python train.py --n_layer=14 --n_kv_head=2 --norm="rmsnorm" --norm_place="pre" --norm_eps=1e-05 --positions="rope" --rope_fraction=1.0 --parallel_block=false --init="trunc" --init_std_up=0.0358 --warmup_steps=287 --decay_fraction=0.807 --decay_shape="cos" --final_lr_fraction=0.05 --dataset="wikipedia_en"
MLP neurons of a small language model. Each row is named by its layer, matrix (gate and up: input weights) and neuron, and shows model dimensions 128-255. Each number is 128 + 32 x the weight over its row's rms, rounded and kept within 0 to 255. Numbers have three digits each. A neuron's up and down rows have the sign that makes its largest values positive.
A block is one neuron, or neurons of one layer that tend to fire together. After each block is what it responds to, as a language model described it from the Wikipedia text at the highest values.

L6.gate8:104086138123153165058095107084131081119171158128079155134121109188112113096140091075123147102136121131187152182103146186104156081113107091119132112125162125167171132114110144121117093134115140168162088142074095069104209150125136121119108145127176110104135119120096072119109115121059082125133088086128106088126103107091109143164139176127138133163120122074100109121112144171115059128158
L6.up8:130161165116148141157184086100127135126088122090162115150122117082138169156142177098161107142139157129151139118094123176124100100159084108146103109141170105148083167158062156096138142100088105152134062097139112116154178177211096117101104148166098103075154162145145118113126159131147159172134159145092121170141126147098123139167053128136153146118059150145133147146132098156113134140126
L6.gate13:149188091179128179138086115121104164125162097169110150181141138131119200138090114116085092147142118122119112104097127152104128157091118104118166084155142103148133178173203192109183132084125156139122130101096109130136155061103101208171128107136101141121153139144110143150116137157093101058156072089123128106074083100167105124079154103104090120163091157131147155129134165106102071118066
L6.up13:134174095160131203118163096176082167159118124068104139168122076124130131150138130089119157143118146071129123148151171149130090128128162115137164096143106116143151065117109145037143138121109137179150108106083122157118089118168188082146108151131138125131108146125136127093140109083133113094158114124119139123153163136098135114103075147148124085127142125105152141134148112082106109124151
L6.gate233:100176120135104133149133105104135092089173186123085159117072143097131157097045169101112120102146114147122091168072111160160143162147139137088117144101144143132129210136152160169126125151143118096134083149097064155135146124143099125156150127092093129154094113121098154114111170102094139139149145083199107134124118161133129129119170149101143115136070114140101160114125151161184125148167
L6.up233:126107133108120143114131106168110109148125100084146167085150115140149125141141168144149152219160141158150135069121129135105174128114125110090188170105090179134143120030166139105071111116190092129065113130130178095143116085186161186094088128114132117198143114145130159152097136091088140163125119138161147115196145166152136137132126110085123112143190097082036138109101134062210119142120
L6.gate331:049128123161137081090115122158158160143113162183081090099092121148162117120108122089125119087125139129095195147074077114139148137151148110104124104150126102145141089166097182095107136134073110150153111163132072158139131182144115101119122140163163127153124118131190102172125096122107092139148105108052120157128083158095109062106156123118200228173111163160133107123111086191136147091140
L6.up331:133160032154077105120157105160173129127177147085107128231146129115157174175126113124128118167228159156097116131142094127074133111122104118126093122100134151109118104110165148082101168110108164170155159151139129170163128171140099130119210148080105186088139180128129111141136188097155136077123046151119098090140082152142152102202145183124105120130117171153107116130138087127087122139144
L6.gate395:104079133114130167062101139086164100130155091128079131108101094172068140098129170110145137086116129178142156128047132160123131157171166128146139076148129141140129127195098122113102127141112113082172153137121158120169107147103100158103086132148153113123048051168095084162145074156093139127147113106066115108101089089141169169124143072107131176189107141105147142156121123153123108122188
L6.up395:126147175155134110091153148113110117183121146084121104099109160174104088062128135128145076139125128073097111075127110164144139073131113112187097084050182187094150106151115081128136113144087098102133148160075130150106125085138161155152131130081151196112124135167144178128128118128128152118130085155134149114132151135129142114187100138145122135139088159153131098115132104124102107138104
L6.gate451:050180095136150166115081121161183120187184130181058126110149080177115139123111148109130094112149139108067083163083177165179116145116080088189143151091143103101183127183149086082108139090110120081138150133103084102141137162168122098110129192103157154123130133086158168120127130147082122163151141117062080146130121114097170139087194141153079104165117143087170119159071125133118145131145
L6.up451:116102080118128118097103120148094098128137138031175098122107148189087073090086148104136098094170140071118131087051174113131097086064103174099138147123121197144106158156148105144117138146129113126088126145055105113143154134125129106185077062106131159137126120167122109142069165110119172136115121133160121085159182154224131184101178185175125143157089091146064154209112100126119091123107
L6.gate482:058105180118143138141082135158184155141152139142079166141093055103128101051097147112117132160134144105119138119052112124127142126138115089081180132131175153102111068071116123109133140115125137166140137159099130114140131122097173132148149110085131169193113120091175139185146052152136115092146099114116156104111139137138104154073133147145183124162133063127093152177112114140139145116174
L6.up482:097103115105116109075143121137087173124115130097120094155139095138134152095114137127128164116147169110111133163114143183116091102120048130100151102130109157135119151146148168141157189098155104095119067114114133185119136129163141092160150097129149075123153124169099169103132167116124124089121121183080133115116140155155084064118081133111095116169154159148129140107153107087167092091095
L6.gate644:145072110148116121120101104111208136164153121140068138209163109082120115111140183109152087126144178131166161136102115104141111133137131147090133153127148100149169184151142133137123059193163106135101119111119092114148174111087112131164143164175035162167095114121081167143097097123115134120187129190102082127109151162152031171105205106169093143136160087116125127113122165070205095145127
L6.up644:159149074130103097112159178144133084116133097100127120102115061166078140120145061180134127182168157105145203102125201161164124097144099111184124131222103116103150124105157142119112104116131103113115125189104133128170099203180208132144126139060078141132180117135183115124128106133139117156165073134145171176089129159154068076123070147090086136124104146146116098103148116081134119159162
Heading word continuations

L6.gate58:105126126132141155136115120133165140091169176138089076143119083109172095096085140168142138133113091147109098090092144149111124103131153063097147112141172180158108096135078151049083150184119144150093161131126079131092121168096083127104158136081142102129153105127162115133123073107127100067142061123136101083096117135126134156045138119124144124147126130106120139164131160096073160143143
L6.up58:122118198101117109117110065150170088149153106114087161151135087090098138095111101132156125152161152119103143118112100161115107189152129149078135159116191208084115124130168139148157122207136116171087135168105063184092166114112186148070074125178143202112183157113177123141135165181145138159117097157080132106135218188146080105185111153179132152127160161055117177075139128089163111117124
L6.gate75:102099182162081122169102130116111132133178104163104122161129089132177146137137184108156208104144158092151125071189075121086119099135130098116134054121071185116128120140105123167125119166096167085112116132203123100118178101107119117134129159142149101117135159135168113097098089141104126181104073080012105068094149111143170139151095126093096040165121160194128148166129122145136113143145
L6.up75:106141146101094158065107137129147054094107161190123107119117127103121125162126125116148064144109159110086110139172095161152123114151101077110112167128143129140182165126196130111124085128124148104149125132156144175125163153118211156052146129132162074135091040144118153207123154090142153175144106106122074077127106132106106137075123081181100134079139156086142136100127085113099089132124
L6.gate141:134095168151132166109159096081100172120152097183128069154081136114136089084153147124170182140161083175096129170139127046096159055161117173173136092105096096194158134110080112115119183122205126116109143146089152116101143148140111107135178185164167125074116136132102137092129126141091146082151146140166109026082143135100116122107168136141173105149149109139142101116099181173128135175132
L6.up141:150160104154085131134081087176135160101152126142132152174102110083102137176148152105103058157112204141130134115108109103138136140150144130141112081156182113159136066118207104080138121110163130137076164156119154156160118208140115169140117168101142142138125159165178122128120138101124134169086130107142146095133121135075163128082138074087136169145133146085132122156081143066115132131136
L6.gate153:162193109131143121116054086149145147128158165140114125121123111104113122115100141116148178125167171078119179127116140176097225155099134151113120043219169102167070167126125095137104182097127157188114130139088086172123156173173078139126131110134163115093174114171126110079148077110110114112170100153108118120065136123148102220109126149130163140129125155093061179147123122150150132144115
L6.up153:092155111115147158155177129169121084161148139072107145162117119087111104122134164133181119127115198132161088112113151177125120105095154142150175107173151145163084150176100155184111142097140110121066163093140131093071136154135134132104155111119097183044150107081123146140117084142132125171100101156155167146082170102121078124151161105119155084139078128186101124129137176111162150099081
L6.gate257:119169123160114078060117143153132174157194134132038078114150144069112136109066097129125136135120175111160139165145141090137158099137117117157176120132168152130126152169111123161107148099179103083095184080117123118133105110087101129116137160167203138092160098100052168108113130106101119086186106132072124131072155091125187180045153146141148127163156119124085121111090140154082137156127
L6.up257:075151161184077138128136185122093133146100148144101103149173186134081138118168126123156125145123124135145076156145151072143191144120059125191139081099153111121167126131128145049207093157088116121127117125125167140154099143131117167160131121112152141142141138138159161096150186122129108164121142143086145092147122164159127144106168147099136115118098197112148165152122137098067063196153
L6.gate261:146118169164130126118103119139123147125177050151144084138124140146125153108117145106133140143173104145150159128112081165089162105094084137119112100144118122126154173141100100148091131149084102134076151107092085143137169103148110112134241082080125161125083133104079146133098085169062167145140109086101115121102138106181176103160139140101138057164165100089055126118122094146120081083109
L6.up261:133119142098150070098164125094135101145117046115149155102144118124129175116064091103102131097093159183146121115143120171161159149130087123161105054146089195161102157177111141102114122119118089100105114106149132114066075140155060110136180152080108111152140131108158103096107177144115173089096104099162113190176151134178141084142197135118098070131093160124062132098119164124080103144100
L6.gate568:162147158123204104109111164153160143161143129172120142171164141104121141071133118090093129141149234113168119045085047143095175056160205105089121079129116104106182166093099182151108163093155149095120080161108120169132172110174126130138113175122135173105107165146086142143083147157094077161141130086085153155132078117105114106129121118094138118174134125106122149119115099121155090121124
L6.up568:127134186085133106090125128117161107229160077117096126109133144084128220148097128096149134135123110145156127147110155098108170157089137117161074081167120110159116117161142079128125144155109131161086108094100117165147162177197192097149087126137138142142090143204194114076129165127143120136138121105099129117124118090113115133188095114159115157115093156126065130120142106164137093177064
L6.gate590:132135107125138130074082115082150144132164102137172109123122088165141125124158136123162120122196167141161108126062129128108147150129137167148053129142128183124086084111091083144075063079123122073117150117087136152159195135136141126070124193145153143099094101183075114142124172094066168086164158095074112156149113123125120134092124103099172094165140099120110171155092167153136065182121
L6.up590:112151080144120112113100121106133100092132118116101125028144108079175138121098135125153199132135074156097135157115138089132153142108047166036133152130121148155188116107179175137103146109102107075145099136153112119151114108172112122088151098117170192132150107117133106168139067116102177109194089182137135133129155135112147086066096095136078160100162095117089151135130176093110136095143
Mid-word structural heading tokens

L4.gate385:168145146180142120149123127079111128110202160157149132166111090178184090094116150065175178191147169144144136191113199150093129138130147148151122062148138115125159197158139121097127085105151131073108134168080055123132178121129110168137121143099109097105143137118126114046116100153138129127103181132134087143114172144164163159116157156151158125144159187094133101124089101194102187132171
L4.up385:097153126144121104081133133133095150156148169153081106188160188132115167165066100097151191179113118117120162099100110171120149174168081123109066061170125132112106127185119105203144144125084105120110127140134162129130119124148065137088177139096184132106139116140074109149097082125135133105159126113118147173105104166078106132097066113166122142110140124134118119091165134174116121069130
Mid-word fragments in boilerplate

L3.gate122:147124115147196159149105150105053135106136081144096099129139098161187173128143139109158109164170124134122106086110088212139196108190158059124125114110128180125116111058158115099132104102185111050099099102106139163135113151111098114134174119125107132092131096154143129133127122189126121095163143091146137107150094167177090124098112091121118076103161104143136097209166128116102118122090
L3.up122:124118196137161141200138123110096101109134103171099150152119142143192189120109147083142141175145113109089129139140099200101115120110069120139118148128152141105147183122174073087123151074136118058053144174125164139170133137138087175100158107063109133113130111149188126119095160141115150126105126114136100083129096161158094107165142148072093103112179150151117140175107129172057114110044
L3.gate231:086078141147197107147067083097184129123142092164127091157076127100109141099137149105127163096117186198205152140104153152084118083144083101148141102112126082191126159125140111162154143093142140147191105144112157147188138128121119206195122113186162111146094123189128120143104123136123101071151103112165139115091120082130133140135164149094184127110195102111146128150114146116188110146090
L3.up231:012096098177171067096105123116126165132071109137126090103137136152128138159124141216150184146123116156138094169144186141082133133144089110160182156113113159173144113139070135152125161105132139142160125126087142146166114110099100136146152043115182127147140115145128159144169147185141109103163113145155145137129102076111180102092143136084156127102192202121085166098152151160175113117135
L3.gate249:122057144194176133166165114140162123139130106128137144130078074126156114108114115085150125164120131138091095120126129207118112054110107112140111127143122085107156204193137162122154139119152124136061087142098125111156152181171097143124143148182122102124164114120184078072121152151147140056124165057090120093109158093172046107113108135162119131156140096070153121131103144165121061143065
L3.up249:115099123128156069082176160111152111169162123125128086127147129122081181162149068102140144096081160221128120112153136111171096108069088095168105127052120125163108119158165115114134149097138182147116096102031083123084118124119065159154132182167083145110124128180130110082118173120088130105147110072113146121120076110145107080072124119157193120132145119121134104132127198112168129167153
L3.gate253:083099127116183197210130159068111139199103089133067121128031106091129157155115144130116162080139160123152163143107159083127086148154141155089091144153145101137128126168181174067094115127166127165191124109136095183218162119124152166165185142151105103127094137122102032124135140099145076086181114141109121113164121095068107134131125121137147082160133137093140113117141124136166079110080
L3.up253:115094178059162172137154142161088171122112031087155155143121094155109118102090154161116109106121072169178085125168130167128123157117171133145122107158098100116136120143142142134134122161116099119100111090084130106091134074130167147079109124168175142095088146036126109068160132055142123092139102178133076092143134122080164144107071149175116123157046111108135142089161161130111122127127
L3.gate295:113076101104093148136171127087115102134130117089088133115166096126142106081159117103121115135133123162184064103160057146150133110143095080127106100127133092149126082115117164131196081132157154119097150123056151102074144141133100183093178141109169091167143133136133105134118114107123159101189091137053065086124171107080122174116182107122154086127108170160124084151136143097115089124147
L3.up295:146124109131148098068165103160122169095150118102129132118119110087224172122211117121114155106114121086171100167139187151194114108117096130132133126109126085155121114156116095080145082113137096055118160147114170108127123162133131092142140096175124130115152084132199080094129149096119084106157123180141044126124173147039170136151075108055133121068112100147142164104180164146202169109075
L3.gate437:148206085161169116144091100102139149100149144125114112088065128039129174122082169127129111124101191182141150120069115128144169092123124119197053082146187178179119133060125103099166108176113119135144143149168100141151183120130126173113119120164124132149131118178152071068124091108146102074093131112160107128137157167083119136185157128133133166087176098104117163140128159125131127075107
L3.up437:146140106195108174156130146108101119117093081101126059135162075119088095083079123152098184158160108095137140066160182070105097129144064151160145098131127183191160102146158136180162119141165083132145169108161122103070123087131161114073077096120180159116110077093156131078138150050134118112166151124161167069118122079150120150138128134120138174105195130053136104090125168153192166137134
L3.gate616:130106206183101139201138173100142094071146070094149115079067105104143133136110174132125183101125171150139171152129130169107157183081065135194099089128120140130165162119133155116182193165137171179134117156138166126123144120128125149072120137114151123088168078141118132086101086123158103130139155135147112123137108081110082169073120130115084087170138092113125119083111102145152096148095
L3.up616:110134105104132126165131081083147080140112124101116129068107162114119200091085139145093126095075120092149088069117113167118175118133135134083150075115150082146120033080109125203129109105129169095158124111177072120117165117144136121069128182143146088121153163150165123104121106127113118116117108128127102072096089109102173052122112139116143116141135150130185142113139181152067063144109
L3.gate672:155057169112142135105121105179126109109112171138176160161156140154121147123106153100101190069150160164133119122072096131131146061128144118157130123154110124166137108174068160094138103136194097182102057153125128126127133166147060096104198181134118116127177139160138129175090141176080124114114099104173129101145117152166117074165141151125147074127118117069142117129107145142127112142136
L3.up672:124097140125124093035080074176138122078142143152112160094080157079081113090082125113140143143098100128127139108129145088142123130119183152129123127091081088109155160203101113137136102136091137103109143118126120128083108179098128128085172140099142082184148122173122110215132160129097135118101028175137108110144148066108130112155160176052098162128099130114138117178107094099159079082071
Word-completing suffix pieces

L4.gate37:151155101206133168115045086129126131107130113143074094148135119151159161135120181101120194112104159131169133104181125144189145101090097119130201083106153132103112147135185112134106148174163115159108165130077094120113128187103088127171151115141083092164143146126094180144091107135104106136106139126136109143151208142077011123206080172140152098135156161107109130123142152103155071090108
L4.up37:102113124157103152093162090111145128195158171193107160097152082097152144128125189113091111077132112107131133161093169116120151144078157148114083119124127105096106132152133155162072131124124139180147134113073152120134098085184112104095116184141106190154135174097129088144135146191143070184076125152105092114134110172121158202136148175119117121120080194127114158091142107182122163153119
Section heading word endings

L3.gate105:130154157157116174164191148176158126102125132197102064137125121105086107088089169106164101141162164097097147140062091119174147099104132120113080123074149154152154185135158203147156107090159165121149149104125146152124152110108038118134158157087148065160102174108137123091084078120069116144169100170165127177114126143125096167129117098165157154127163146115077168191114153120118178141125
L3.up105:149101113102156109134132126139159093104113192143123154150126081101132068136111111132053137178147138089139127057141111090174114123078157092149140123058140121084105138140143167132085138161110141123138129130049152136092128145155150156095093118137057094215139135118121195155095161127138159135145114102128139105105107077100125076095200151138133084112108092135112118090136164125105097129043
L3.gate258:116135111142147125132140116136172129106169150100155134105130099098141118114106115105118130130121118117203095101132107165063114117066059139105143104118113106114119155062148198147087172101136150131113076076110138108119126129132134165146127107123138144088085094170135134108084073084086085145134110101137092108132054103108120141158160127126191143123143148112089120134113186108091138121107
L3.up258:147148134167156150117119136154167104068150170160143176086129101193122098123117111098103240136087192069159101099123158141077128126103174153147101125166160139087130126165159139117094162167154125146178129150184115138093090150115091186097151170166094182144132090114133086032105153124120131102136145172128187156130129138153116179160092087105109169132121152186127110205140132091141145139124
L3.gate415:090125144115133125135131058101185111098139102123151105118170100085153110105099139152138171119134066165125116159129107136101155112086077075124098148099118093084120117152109100109122081154123111097135083139112133066138112110090174158129160157158160153150119154087137136113122216159121110163127154173081138169146070064101143147140103106077107100151171092109122175155123122160103116122084
L3.up415:157155153108127160163183137126133063147153154147077132215180157127148156130097160111153088108144151132126124138147100171098136154095137154092136133133100142173195121130114161148161165123192151156156134158094162155095146145185131130057093107136167125195136179101108122140132116092139161129071119160126130073090145120158150158157109106158118115114075117177173049070119049172136169111123
L3.gate422:125071151187130134191097155124234115058165099132073078103160178152162094183090126092114137144107161111096112090106026168095147108125124065127071143211155155157108144145153183071151119121130168120149094128114072171104148139126140158122126117095143142056118077145114136138111074167124137117127037156100099142083091106124083109164155091084137091136120133153146097048118185196130085138102
L3.up422:092124163138111153159087143121127110125088113192122126137155105093134108180111082131138139146194156090136141084182123154122143128156158122118075120112124128168122111153108121105113131157087155159151143065139165132077189116132179124161084195124083174136193068168116178069082118131114116134153120139150127132104085124131120184099113105168133154172101143116145082163138127128142096131132
L3.gate432:151088174184105132166061135115147031189124122135090117109119144127103139146078146118086104121135150153110152116130114156136127126149116105131123101123130182130111163194110125127103110142146178123190128117097145193094176097113100161084183124144120120139109129147103112086130105151102151093135098123134106165100085107146172127127092127103135113127193126147052145061117127165135180124135
L3.up432:075141151129101124077099115127123086176155145174067142108148121076122075112149179132107188119112096103139194190146133112082155121187118100128156099161158177103144139190087041147135098096079185166138107158118061151144124201094141126113141124165113125098166129148100073101126055137128152183133137140144107126134076113162148168132198095107164080097135113106122124164095148205090120156124
L3.gate510:177136141117119069122122190119150122149157095142131079118108145127147125126097137123103175094099130121134145139106100118132147092158158098132163135063105100179132145136137141136128140153055141197168147105238142150080070138129189128140150175144153093115095123051112143105125135114074098086138137110116142160126073106120117107110113150161148099148162106121134123127129157133090193102149
L3.up510:114099110148108141135118182093061127134130161173200109154151092137145109157109126109120079020085094099112141151097102160157119159133066098185087116116131129082132125146109125164145139142143131164140130104133125130150135096090160134122152126110122138100145129137167141169074169120126113105127160167098129119082097140152078147110132135136178082153099198085109097127120168159137163111157
L3.gate512:096111171133137135150183157147114129145120084152129104064158126132167113090152134100062155147194115124116126132097106159089079141107148110160086131089113111113153119103117200138141228049157105078109172118064137076143142145170157131152144139086198121120144095149070118137101082103098167130131086128087111153100084171106076158090128138077142093138105108142113118156077122086116119190129
L3.up512:120160097122081138158114164114132091095100213177099107137172119079137079134137161146099122075137100145107135140119097092147107126098080124187106119107107107118138170118159150094074149094133134113129128112162092099154146125182109150157135126054178127122119126112104160100119136146090148109089175191112143137133107133125109161158144106110057158124087112152074150127143111151083152133100
L3.gate630:107126116090113182118142132102139162138136165148126118119080114112154184106087128100095154124209127185075137109140091155150127143197099131138043140165129122148137100061047137096083144119139110079116146157146045178201149076086119142117170123135113125172084109066128112110091091135132144158099080136137155091110093094129088194101151108145085102133136070158073144070120113157142111125142
L3.up630:154093068064122155116156186142156104149108117119100074127094206138142188123133156173136125103197152144125144120162164108129210114107162155135028138165133126133180134086100147085044144147133129173123056112145159178130076162153187104097165140112174110167141120105121088113143139150118075119148125135106126098095109084111192148123101105148078116088133108106104119130168076126171062096136
Mid-word subword continuations

L3.gate22:136162157170134127172121112089095132165133156135133177068105129095153136132143149133085094129061146130135112054101085188124112132164148130117100115174134066115140155163124092072090176116115119111160104176083145175108145132117063186126131171165136084152141157119076093126109065120100137125115193068043096215112132128125167142073122122160119085118117158096108139105083111125113094180151
L3.up22:174112162157091121168181056125123092161169175206116104138135141155083097139119094114156154144144072054102090108132177155126106157185112142111135125138143159174155130135126076127157181111106141145171154117144174137114096178146117102070075164126143141162085176102030148174134130077117119107067052127154106123079168108165155089152103122134145117132139090146120101097070144104108107133180
L3.gate192:064109100116128181169145101156133104186134136176110071107110109123095080128176088111162141137136194170100137140067127149107114111184107080062134129118170094144125073148128076077092158131112099119171036130100061101112080176213096131142094189121137117138104149145081092138111101125134101149122111124125059136081143129109171105081108178147102093125118096166121140161109085154158128114129
L3.up192:164102070126121105131155117124104130126115128205114088104111090184128183174119059149069164138116182152129163110135127147124176155138129127110095097164088118112117105147175131107192140113116123136152137106108074157122083109129067130191220111118096127076104121103155106127126110120114118135135121105137137157095112144128092157057149166191166145083093172142100057137129177084084128151178
L3.gate278:128078145091126128189085105129116183148143067147145129150115141133120104085168134104211153170165099115125132115130052134116095104072095125116141145200171121134113100118110156144170170160133117075052051161067173125117088106084152138138117176079119161168079152187105182108072211109122111111149094107102122216078112105203136062110147182120144125138100158073079076160116106155135088161146
L3.up278:091125135163185116129178157185117128139188119180122124196102101114104087144112144152132113121197099101125138095141105134118145132063066121113163147124125088154184125122134137104124116164132121132122154160080077165178051109125141145118131090130142129080073176091158153116109081148170105135143109118138140120138105078110150125072137141135127109116073161088147120175112149155192062093152
L3.gate321:144121185196110125114103105131167096111162107175094151146138146122178130151108133130128154088143156142143137186112070121162097070158131084101088125078139121159110169177124143143103149141142131142101129154105089145185122134165078158123103135104143096105139159094090150159139069065130140083154170173069127052111147106137086162129130160115134138144171110115063139192045079078093160159129
L3.up321:108089177145118102145134074111175123145179105147126120140116145142166126163059128082095109083096149158125155212141154076148145083099110105138063113113167103167044144168109159164123138173134109145093083190128068117153084132104117128108082093099149089126096213133147119147134137120114118123120186140094089107141158097147118160043141114082159167170100115135080133131123070128111174151147
L3.gate456:102135087180116166108136109114133066087147125169092143103124193157204120125124117101080038073121120198162098163093126139134150120166070161179120018078112119172175120129088132143138153099114174136159113127111093171126114139113102162153137179050164075084088134149067170175133049103095165098138154117192109124132175178115104111159121093107146135117120088163138125116089111160086165146167
L3.up456:084063134137084146157148095116134100093188136157158161152138112152176139147106066039127099143116186192148124096123181105117126129190129164123148118116170061134096124157110133147074115123111153088120078162108114128109129116109143154102127123108171077126150153196126134167081094146148135087062088061112138121153136115139077159105156123111156146117124173169155117125157099123139106081160
L3.gate558:127123146049127132150062114146207075127157178185139184147114085145064066109046172124116215140132149125085092150124162126145150101110147091104142116139091107136110117125092150143115150148110123143143134140146114125097136177138144073156136130109165123164134102199142090070120077135119054129096090140102069159113095137122138155064140136150133109112132079099108166122141158111112121135176
L3.up558:156164213104130149087116120152172120055123113090108144080219110171163116102125141138129072107115069114172132067143149060105138145096103112056145148180120151181133153107133167122094123149085122078118144142123087157115102182155123176115093066145171123166129071151106161110160115163139101156132104155136170152095103152164122093141130160108111144059119130141132111126179163134126110125070
L3.gate602:046112139172146133151134133117078101129147089127161106139118067118173106107093141109144126152192159109188126131122172147092171123200081149186156101144119117137149077111072098149131097131146098137104119099100160088092137171143081136080168103116129160129113139153144184116086054115131119092162128127046106149103128112164181151133074165180114104122204156128121133103125144135121089109054
L3.up602:095152139128153143097135121111121099098114163018119105127140042130136149073100136167163131121132099082145112133120107093180103125128100177128148181119132090163200102133067088173153177142081136145127106146125109145093185144166090172134120130125196100162151115068112136105138148149111151112170134135124067087133125151113145157093107135118094120105165157172129109136113109063185107116134
L3.gate666:106143087131119146113122143141094139116147159134137095133101108127191038122127145106108065151121124150112149096171109146108108090116117158119120134141121182137178085128085107125124143200209111156117035142144143094140085118090139127117169127094094135154123125143126168114111178109161073115142138099115060161093135124110115144094173167106136154153051149116090155114133082132089114163168
L3.up666:159069131124133065087183120156174110157162139134125134125117084116138136059114161085123105188151137118155135066103133108092157086113152138188107159144138146154168112125113115141141128167137133133131084114099200088106072108128109103133137188179110150107128138144124155098123132103121101090205153118110085102135180153143163101081162171208136102122086126136100125118150073064112088164187
Word-initial prefix fragments

L6.gate61:083146117188170145095126164136090142095108096165110034185090108084164096097129091072110157119088138123142035151177136121110082078147090138160122097114124137114157089098090093087155129130192135153108051122100116091142116115138133131203121171083112116125080090116112136076092126167107092040146159109126099163118186149115124203142127142136108129144165184048135118146114104123168152092100
L6.up61:105118139148157153130169151098119156164134078128127109129082109095162137122101168132128213104125089119147138140141119121134117114047179110148109184158124120122191074144190123089151126127163141153113109148090125094162129132116114072100175165147123094144149127138093103147152104144132113107121117127136134102149227104119094115117113128091148181123079128151103123127110207117109125129127
L6.gate65:102087116146128105119110087179137107122126135174160146137144138127163114176117175103090145147114096132200129167061064162150139104162139168107105145194152094205129174118184214113128123161165133084133146124170097167160139053143096145096127161142110169133169142110096153142090123125114165075133171098135094056068135146097104112085103101107165086138136136154175101126099139107131119179111
L6.up65:110099143140135123139170164116128122146136075082101133149108095117098116114103135164099086174136112160109126126121179116172167137140128124138128138178133188143126115045121141127100078109129133090123171072176153118119134087208140154172125105130117084123177124165163096166164106126143100161211194125125155113129077174125103161110135117182093118137167125158113095156146164138077167123174
L6.gate182:120167160155128096155135111145155170131141136126089064148127105091145099086089173126151119104074127107060099076124135154096128090165102111139153076159166133151092170142073126094146113160121157090094144067119149137147135118119146138119163144082101132152135101186151124107141073024106100104159097129123072117156129145098059128156111136176094153170132091139124106110123173096120128144132
L6.up182:130109079132161144132112158116133184129094147075160110147127144115095134120112115111168177136123135140099062163157144185210091132155170075173128103141176111121174124153120158139161178118126190128166069100136107086160130071112132160148163126177032113109118096099157142098091121142103126124090190204129110122104091147118068135178089105160142130139143105153131112083120117160162146166142
L6.gate221:067170184162140120127081135145172131127103109099095090182172096139189103181149121122085132145112063178113104152148113150177136123116063049095119123113147123140149178111149184085162101091110146102091138185137148160183133172158120112125141132142173207118115118119111187088138107129103095112170126094021137137113169084131115080070111164111134157144183067105129113094144155149167146092150
L6.up221:125103162102106110122121170084120093131097179140099134173102134095207040131110133100156145157119130114113168153191125177168092069104116119125133135149156170128136204123149103153131167154190090112086149133183112124060105127110133104166146103110093096052126119182148109120133082057141096171132129111115042093121151135110092113134123133135125146130126104112113099072140184151101164072100
L6.gate285:120128133148125138150130126110121166119109116156119080125193132103134059087123124110115124094183140090137152132139108145074162133151121091119147125120133156096164119089142140111123198108153164108055153144171112155127087153128141137123153157124178180119180155157138165155113137127105074092113150137029154118150143125141141130041105119142158169137027125111126123123138068128100103090181
L6.up285:120118170136130170196111170157094131139123145076129056133108081148122162178121130118126159125114106170149142199082104132107083083134090135114171145152065111131137105121155122106142165096170164139105072109136142163138127083160095086164085150100103136174104114133194153123083072104147059117084059105186162106122156096130052158080137129155148174125097136131096138072137118077184049172175
L6.gate291:061155082153149123094135047105227153111150091102074135165111114111132155134066064121104140116165112135165100086137151173151142141102132055063145130124130086142102158116118166126110078156121129077117143096091095149120156114162118145137172151143122120131145100136106136207106095094102145142071137159092059141110137165153106135129114137102141110173072138103071106143116169101122118135126
L6.up291:162060159164150085098091178151140147089136165085126134185031149136159092169140086156149185121133194156088188111139108140107155118120132085141163118085149110147118184123084130146155138126115161107149129150156114162131098109086180126188182115111121113107125069074131134116098100182133096130159122181113156092095116115136099182062087121159101141131161118123173133139153140090163152060159
L6.gate314:165128180130150146132145132149109122145127079079106155165083140123163091123110194149074182124129156124141105089130080145159175126108182101158135134141132098170131113093110140127075138140129139091081140201127127080124128147175144108124149130134102128095141148085101085079131127102133097072135086122068120065134174078070126133144186182104150137139134177138146081165137150165162142093095
L6.up314:104113169124109051113125150134087110104140159102123083167139105189222195122139089138208137093126155116088094134117083143121136163120140066124125127141156131112124111129146141126123160083119077115130124111096171135148103097167087048143154221101161172113154128091055152128168110149123096143139139087079124142107156127157173079168097147146125135118138144149116166095143138118109121142129
L6.gate545:138143137155114122138119146092191144147081089117105116161178102048123164124124178142146116163094167225151126155154123102122152125125096113138152114130099130127100164124133102149105143116122136184147157125145102130086187151178126184158184123140130106160171120096118164141136126124089097110149109123117144115081110131112132083170151199139134167140133088060141118143136127068114099122125
L6.up545:157080149145092085129093140149136085180143115158135146191125141164140169149125080120132128105149178052176106177102192113114109122074078136080129099096160101151173187125132081143187152104163105093093176110116140143153105144129071184155152107095085170112115159144149132102120122101138073149163140066219115097136108148126160135130200171172089092124125123131126135156134100141195135105123
Biographical section headings